config.yaml
num_hidden_layers: 10
hidden_size: 768
num_attention_heads: 24
num_key_value_heads: 24
head_dim: 32
intermediate_size: 4608
vocab_size: 31871
hidden_act: "tanh_gelu"
norm: "layernorm"
norm_place: "pre"
norm_eps: 1e-06
positions: "learned"
qk_norm: false
attn_scale: 0.177
bias: "all"
tie_word_embeddings: false
parallel_block: true
init: "uniform"
init_std_qkv: 0.0191
init_std_o: 0.0191
init_std_up: 0.0191
init_std_down: 0.0
optimizer: "muon_variant"
learning_rate: 0.00874
lr_mult_down: 1.5
beta1: 0.95
lr_head: 0.00356
max_grad_norm: 2.0
warmup_steps: 200
schedule: "wsd"
decay_fraction: 0.878
decay_shape: "linear"
final_lr_fraction: 0.05
batch_tokens: 131072
max_seq_len: 512
doc_mask: true
train_tokens: 950800000
max_steps: 7255
dataset: "wikipedia_en"
MLP neurons of a small language model. Each row is named by its layer, matrix (down: output weights) and neuron, and shows model dimensions 528-719. Each number is 500 + 40 x the weight over its row's rms, rounded and kept within 0 to 999. Numbers have three digits each.
A block is one neuron, or neurons of one layer that tend to fire together. After each block is what it responds to, as a language model described it from the Wikipedia text at the highest values.

L3.down1447:495576530505469481494490538517465536489508456485466496504466485517475555552450536503527489449468522523504470504479481500482546498483488582500459500463472469543498544474530543550514528488534482523453526460526583454518465536537535507470561530433542546494502493495542485493486493503583558540422426497542655527501569504475472524515551526546499521430531498486544492568486503472530533482502487464532506538498524490497530512513558556462533471465471485520399530554510532534468499527429463555499469541490576481496479490455539502508520535491515430471539474450448422499492505531493478443
L3.down2192:427467455517467494554463498463483481505493445503481517470511535474481482529462512452466535500499520527522522569509512499547594536499478541473533541471538519521493518561461452503526408494502486542569433492508476468530513456461516498378474501464505543490500486580593525487538516459552583521479416483528527530532437465544445506596500499462547489465482445542500445551522572489449412469503534463537424492477493441546455521546529488498490515519481502497471509494488469539485568530475481535501377499509529576513494546534521533548490467521514461538448520512513469502516491565528460534
L3.down4056:482513519422565485522511517462533508485512521571452556440470432461503518457433517511481497478524511467456441558461473526454520522456509459562466513470422489456529556565484475453530441453524477495507500529508557433497461558593513536504510524508546566520496517505526507490459482540483505525441454533559657463509594503489545514490517458480476468522484489460564460461423551477477478499510593532489433501489511500459542561483520507490513497532473439532520546497518476531479557522566549518527469465528560475566486506482495525467474471474539433546538474479421465549446460497471497484
L3.down4483:575533503496449500436479542498540514561557533470466480484505448576410515524423520499522475474458492517541479556559538606526581502488475557508490535519506460566530496586501492527481478451491585531494518560480474496503488545432491471451546431491493485553501462479500507465474453572476500505440395475498500471401496493510463429590492468526541455514564507517590477518527547429526499504453488442546546498526513552471537499494452464438512458437444469517504491510482510538514521523520442472456470498502569437556463499517553518540535496459533466485518538463453476566423529528511489452
Responds to: Names of cities and towns, or their final word piece, after in, the, of or a table bar, such as Chicago, Los Angeles, Berlin.

L2.down2058:581451467455423514425513497511501432479526580473519516506510544492492474574519478489470496500473523522518551477484518457442490473487464539449515506476533506481541488432497527480470502554474499503542472587520541522505439523612496578436559511542468538550485482481559432515538474482485588485509482519590555473500535502582578519480578456496572475454563501504558434501424500455485492516512463521507511531454472504487552528490478534487618416519440533494496454485483520554498548484502508482495504496500510454520505518488540557470532464488518488488513541499496461488472496504543490548
L2.down2998:503439510508495529534502498457500496525493502499464458452521434455414471546466470486514553522535534592508528486531505470491475530462571476534459541463400548466535447491519456491523530445446524491498502457514531526530434494550534622475589490454533497559471521562508514470590549474482589505494463567552568508468486508527548469496465465482555451445518497412502440482495512490473482391489519486475573505581566452459564537519501512457549459491505525544526473550461474507598545494521475505524502544569505534502608461529528490476584501492511499482469535470487517449423522482529423531
L2.down3013:562503481516509490491509483443503470561496461496512553415527510541480527526536529432497459468509504471572547518530523466472508504530516516564528445520456503450516511502472544516533447466499499508437515527454524441481556535569543535451490474399473471569480455449505563475518517459466532469530524563446539460471468469464515573418542468545481473456453533495483488507439496520515489453500546509502496502423459512485509432501518497541493460488403482492518462489530552504542489496523523594554451536488521476416554476529499529560513528453528572482548541461533525481474562457467533512
L2.down4418:517479519532530501479461493402518508548492523537431449524507551485458469496591564506485514364585476533531436550560539437489468520577489505458511509544548520542456489503483505484482544538472545480481481430574512488438428522538509484465504530512428480475495460491474436495566541491527501443458472502531571515423585460503519475521547436552562432489416539481493558477489474460440513525520476553506533494546440588573504500548527473503503518540487532475429440452546435558521503545551443550417462521499540443520616483460450467479430519445558532516579512526490541506479423463517542541
Responds to: First word pieces of foreign or rare proper names in tables and lists (Tam-ás, Tad-ayoni, Shel-thorpe), and sentence-opening pronouns It, she, them.

L3.down796:534532496476521523581445475490529470489535517477473563506470567485506498537509462514479462505566469545512479520460421519534495438466474442453549451430563492412603534465476524499439473495422465550528538505495511592580519591434542566461540502488508496515468447519524452444519522508484456504492564523520536497471525505471506455519536473442541473509557491448472511449553551451515541437478516516452454564523461506497438474557531470498525500480437523465542487502550587496504534532559515549496473498494465505491556455542573460472528503485534488498562512513513527505454469493505511410
L3.down1257:474517475453482541506561506527487487457532581509493495498454468489474481465439452538465459493481477514543467466531554546493524498456539578447522522563550462528495517465452484521511523491552560483582554535502526435540525515481479578502528492578476492508413616440472566468416470600556531504511444499469444431453442498594483479515442515419436531420522455491475507571499507445504476455476593433453580522481530512480446462450487526532483513509550496422454532525519470551453535539472538534492480541466481504470446502552487457505506511540533482478537534482555480453453449513503544484
L3.down3226:463487454541582483560508508550514458428471558472421490517443381523443459496557468546522417496610439464458580469504521515525454471451455469505521505447510449462503543464528476512475480493473531499487519507441534493429484555499488432499497511513510522498543528487445473462487481477552499539493525543474452393505497455579508456445450495547436451555442476399507500479536441571512426499519519556507472583495537459496459499487547530447525583564518474492497505462477451395490465539533548513518525494516514511492469438508473479499505479466550468514514503438476432458514457531531488526
L3.down4294:472436448492556497495517404447432523502464492541425524586523495574506512493468496546499514507467471553478548527534506463565459518519499434492500471511461442561434505407550433502512483550433487479517499472500495488504505464502442509494518523519537529472484446524488503514460563415489449456530555531510545502503460500489486560469448527483543456478541534500464537539538569539467497451518515505562534529440435510388555566467515476495502544465511489508594509480494555546461518514529463491502450441503489455545547509442460527511548478519504454476608541520501496489488346452514538495
Responds to: The main verb or head noun right after a sentence's opening subject or "to", often in Wikipedia list, election and sports intros, e.g. represents, table, entered, that.

L2.down984:476539474498479542545513551456501523460443492447465496536469501481484441533467505504519547517449482562570575484538471479511453455511493503455509549505514572524547533496469453516481490427508487438511407520490469513483492466522503444486581517490520519432455504512460526545487516473512568499474488456487522539458431547561558559485486473510439516503476544508467512498497509497578505518550439557542488463478453476501487483522531445460400505487582525451429555550542434498519496458487471480535450531471516522480522523511496488515468514550566540488544495484449504458480528516514559512
L2.down1131:463507560493561515524590526478562499498552504558549479452525484589545507553547492523523502477498482511555384455519477507513397465525478454542534482546473483508560481496483535537506456485508503520401524477462502493496524470541430548571477513475503443516423490477470537463452516518493527535457469478502532484478529445559489462488508514535450525537549490518481520554528531460501535511489487561555458537577473464459531487488562539441473483586441495566505515497510564505526426457505404435515555496460472528439509497416574520526512450507509527484507470475525544475553515415492533498
L2.down1163:476495457549470507544520499536433500521491464503531496583504539477455494533505494441489488512495480481498524516456510550505418385483461504482500516402459502496529438516490503481555487440567460465509512457473517444477513526499499458436503471518528482499485476408538522502457496510576516480455567515437538513475481456492570473438402513449446438476511509453548449451490428573472562436436449495474473529532500533505515500485514477477481558588482531534476517454494514494466445437505529522546530517510533545488534452453582438533430497566482519484434467513485520490527526451538546521
L2.down1955:484527511491450564551523560473514440475453464511433403467440438509456497508501543481551560499515575545454558495513531460560488458526484445529528457507509554543597475486485468464484545496544508493513472509459478502491503483546554515581511487490475517429455498452515494586473464484477564491538493582491446558455436508574537582445435457476412539532489523463521480458520504495525543522567585541491468524467473465527461519486558528527443531498541519518508554491497491470499524518530483494527488514466502583522527472508489507550451489468466544447431552501506419501495549465480510461
Responds to: Pieces of personal and place names, mostly East Asian romanized names in sports tables and lists, e.g. Xia(odong), Kum-yong, Sung-hyeon, Sichuan, Galway.

L6.down3347:510501442567499519526401538455466477510484516479406449465497524446501495506482496457549520541601491479492512521539490513483518564512464458540522461565563505560561492501502582499450499500466549512472537495536506590413458552497449542506458512521470534522493480514537548563479454553470506558552508564532475492520556560468470470496513499495489542474489535523529495498485528562599478490532442502435553487515430497493471457514548519446400504435463529535534554478468457491527452480493479516491472471497498498439499489438507498494506470481569486412451487499527489463438561478530512513
Responds to: First token of a personal name, usually the surname after a given name, in lists, tables and prose, e.g. Mack, Mac(Williams), Lamp(recht).

L6.down4387:531449439548496457492486428483514511468587470499519512455458508464537485501515449542431524502504433481459434485489515520471527519503517471445492547527478419518497521468496512534495462496474421507471431588515584496481500479445410559531494499464509481466473482492485550531532500485533507488438470506533458441495563501503499504507482473471502454555519492543511419586494589469522556498504526497517470510496481538446479446453509476446511453547555471493508467481501481481510477549478483505580532437506514480496496499461491507561545483476467508496589494550482500444509495434498477452
Responds to: Mid-word pieces of transliterated non-English personal names, often in tables or pinyin, such as Fay(ziev), T(ari)q, Hsu Yu(-)hsiou.

L6.down2133:452491548460487520490489476475489474512547530515483487517463439504497487453507515534447464452543495489459417552521474484526513504465552513467503516472489539502483586463507459445474563424489488472538522485461511530483498550547484553427460544513483521511475547500515525493502479492470558585554491547457657524480491492517421536453483480489464414501539477508491532552561544515486481522515548448478561560504450465555517551446492512498509482480526523496476485538436501552451470525475456511509475499503472566543363549582399429473478446497532509394501511519621514531538406538492438492
Responds to: Verbs and participles right after a noun phrase, often a long subject or modifier, usually followed by a preposition, as in referred, failed at, engaged in.

L3.down1070:483420494484497553478551506482483516476517592506502478420451524499519446496502483531552477449413505580506524518477566491510477541474479483520472516546446498499496550534536489499550504502482521514503476448513460448522469498473533549457520496421516524428495529577507579429503478540496533538498495517496516465515518470536475408536476457424539422522567549465525538550503463471464522516484521550477497532546431497548499540530460453466572470519499505460524437471474519582512436525519543452440552443531513426444454492523390548483501558471405485491521454548510463539447488489536543525
L3.down1673:548474513497477548457515514601463398501535528504520431455450474449508447495524462478526510495450577454495588484523488516449496552432478485562481498475521537479496534433575495506530548472461501577631479531535550515462431517550477539488592500495598487516465501510548495460520503440470527525511507450544486539519531471516554516491484427515531487523532519492539549473520538488497487532434505544493532471539489497582533579539509484486452473523440484529475493515491486492488545572530522567481443521521545495455546434605557531529487497473491543428524496537485475534519534435539511452
L3.down3456:490501510449447495494466508511567502466430514478494498470523456468488467427520408497437569522515527508494502496485485459535478526456545532422497488498471491490450494485480542492561495493504566534515575471512497539484541540564527529521464510439468582498519484520624510457491543513562511523522420507467545501507453540527517541484525443490493521475480486484538427567509471509530516463496506515442478499502432495496470511540512522489535451455528478478483472547430461519532440486553523517509575480626496526484501525498527527472491560471513530507522484403508503565465514463514548539
L3.down4127:528523478500446476548486470465490488579503437421481449507492464486465463529520471447543463525488525476463500517430493488465520526511468463543471485494543558497493520493526425486514545486512512533539516492518459503522398559551464499480598443493497521515515509533548457469493598490470509471564498512530555493502530539504496537462441493514534431496498456498510465522562528426514559605488514549519507499516484477479503513575575440500494501522531523442456483512466428461473532458561455543530554489459577484585584461422461570420503497431495470486520553507498468603520503517526577434
Responds to: First sub-word piece of an unfamiliar multi-piece word, often foreign personal or place names and technical terms, e.g. Var(una), Tit(ia), pap(illary).

L2.down808:479493500480546455471513449447501481439453555532408458581532451566539491397470494505484531448456451501495553416485521438460463489494496570440513571456462481471451512485463512509472541502545472525521490490559523519464545565501529498541510485466526482457501452449519534499574485438462563485453527575518447546502468414543596548589474470454545435475569492508525504489549464566495488523516440513586554474549471504517464534506555541545472533443489443509517516439531483517525485505462465464530463460546503442562478485557504533561436430425533534546562462547458526511443504528539522503
L2.down1768:436537529406512524443515478560500492491509479486529459484484460520494508518494458536537482510451544457522500407465426448534463507576534517449452541474429436448462559486544518540445482475482498479429526468495556547496451569502518488472463484524492451447486517451517550451513428532498493468420466565459498490523440524472531484470524468433517511498485455524475490479501562481478489501468486524520500540499513520491508503409489539406534442513471638473500536441508518495514478467554502519547506548487517496455493472492536524477468515485504508507494494428521488557505511525445477515
L2.down4102:438491473493526455493455555481495461519495531503499495487504475482493524502454531521457502523533537535503542505526477446532483486504524462407468430442493488495492503481503500490487593562567507529500572525445490508572451483532522474596485488465465543443496524407485431418628472575490445563528554518477515508502472459477460536518476548415480486474497515493553531436491487470475476440545439513474523591501484534552481578474577523478486539495539531504468526476504476512484510513523530538533509500534504540533489549515537439432591474436522498502485546459547450550507545464451499497
L2.down4422:476461492420428543491513453582453512496589441496496460530471519444481524507622487448546458464516531472481487528473428526512483553413568496573475464455438522500493451517478518527514542520519442469441542544459576518467479518511581502434544494520485536532610517532518460465480596482506440476457476512495508471492468552496525483433505497434557435521471519537521459528486515514469480502462463525487441518501464492524486497516517500490465521464523472459512552532554555524545523485569594451496498493485488469491505516562491585515543499484526452463497504429497595517541460524434536491
Responds to: Main verb right after a subject noun phrase, mostly event verbs in articles on elections, awards and meetings (took, presented, occurred, held); also head nouns such as votes, appearances, departments.